config = dict(
    n_layer=14,
    d_model=640,
    n_head=10,
    n_kv_head=10,
    head_dim=64,
    d_mlp=2560,
    vocab_size=10092,
    activation='tanh_gelu',
    norm='layernorm',
    norm_place='pre',
    norm_eps=1e-06,
    positions='learned',
    qk_norm=False,
    attn_scale=0.125,
    bias='qkv',
    tie_embeddings=True,
    parallel_block=False,
    init='normal',
    init_std_qkv=0.0204,
    init_std_o=0.00386,
    init_std_up=0.0204,
    init_std_down=0.00386,
    optimizer='adam_atan2',
    lr=0.000389,
    beta1=0.9,
    beta2=0.95,
    weight_decay=0.89,
    lr_head=0.00819,
    grad_clip=1.0,
    warmup_steps=216,
    schedule='wsd',
    decay_fraction=0.7,
    decay_shape='linear',
    final_lr_fraction=0.0,
    batch_tokens=131072,
    seq_len=512,
    doc_mask=False,
    train_tokens=1182000000,
    steps=9018,
    dataset='wikipedia_en',
)
MLP neurons of a small language model. Each row is named by its layer, matrix (up: input weights) and neuron, and shows model dimensions 416-511. Each number is 128 + 24 x the weight over its row's rms, rounded and kept within 0 to 255. Numbers have three digits each.
After each neuron's rows, "fires on" lists the tokens most often at its 100 highest values on Wikipedia text that the model never trained on.

L10.up1114:108140117117101092120165163097096105129079092148109136141107095099138139154133144143126152144121078121085115155176098129164140122151169113126149119102121094080109136167122107119141146162126089127144111138112119168143122138135104127121104130168130131102185125108118146109096115151135156125
fires on: " \"", " by", " among", " of", "8", " and"

L10.up2177:100130118143133159138166094133147145151089129067136130160111120176102126125112138125114081157128134198097140150112076117172115125127117154149097140151135132106121134110140147121149132164121119156139152160151142057121129135140138164138138145129117141155113154161150154116152126125139167103
fires on: " ", ".", "5", "6", "7", "2"

L10.up573:135130149143181105091177108132119150120089133125131146132141100148134117123152158125113112098099112116170203124103122079128148098170130087166108126120116132170077108100114173148151145112113134125150107073087121124153166122151078130178136101148128156105106142172106122144141109148124120093
fires on: " ", " at"

L10.up1434:132098125181105195079140163119113087134107113130074112076138120141141114122117120104149123103108111144145103133141139154120115074144116151206137153140125121108135122107124126172158122119085116125123157139119117083110111116165103104143126104137120166129165139106146145127109123126122146123
fires on: " a", " Sch", " c", " in", " Z"

L10.up1198:139109117107147114143136122110082143159096105116115123114112102157077132151133102186112135116124166165150177114143124099125146136162147146139127154170140114127099123122121124161160102115109102092127103125127148121129130152142128139156121150136143116126146122161111115107115159111135127135
fires on: " |", " He", " Mar", "ans"

L10.up1187:145132120152124173139102141105091134172149122112090153170128134146112133124101118160102117107158140168093100126150114142152122130109128132161120124142163152117148114132096162102133115125178133148184135088131136072107110112142135110194153099128155096113112143120119146101130083163168108093
fires on: " "

L10.up688:112101134139111141086096122114094158108161139124139096135146104153142071127140142149167131117125112138169127118145109148171127082141179142149147161172099132087092102133126140100122115151108154131155146147137144141154117106072095107174108109133148150096131169124101100119150131156137120153
fires on: " |", " of"

L10.up823:104151165127064123080183174197150140140131168135107129119165085131145110091165128098168147128108106093140144127140148097124111109106099106154081158126114132125123139113105122132116132168119119116150163161131107136119111122127102130174160120105129139132109120116111160138158092175092120141
fires on: " in", ",", "4", " of", " from", "8"

L10.up725:115136177085165116104124098107108114087129093166074192145106118137107167123138167117118108096109145131101119130143112118118151131121142136116159144150135155178080124111137126173147094152143140170125128142111113118097102145122129154141127120132109157150114163095155073103122160121171101128
fires on: " |", " to", " and", " about", ","

L10.up51:100125113119138105138150099117123127143107115131117138120148106181101142124112098153140131102140118104136181120139116149095140149127145141106150136112130138124131156127138123081150101112117115132154102077135163086113078128132162134156142102133141119097121170127106156157126147147158082148
fires on: ",", " d", " he", " at"

L10.up1733:117147133136150153146140126141166108180096104116115156105140165165087100106185088155071124142149071134114139142145147131167164140123125085177146137106120160134156124117149177167139101174119125125119139136150156139119171155074109148136136108174156078126137144130135121117173109121158139187
fires on: " G", "3", "b", "un", " \\", " \""

L10.up961:144148142142114150110176150142126178149124130132116109108142150094091119143113141147143097122118125150120120147145135147142129112129149100115134109158143102104086113124110140136135098172122155131048124143121139124116131147118142111138128131147165138087107140152117116084155098158142099112
fires on: " K", "3", " D", " in", "8", "4"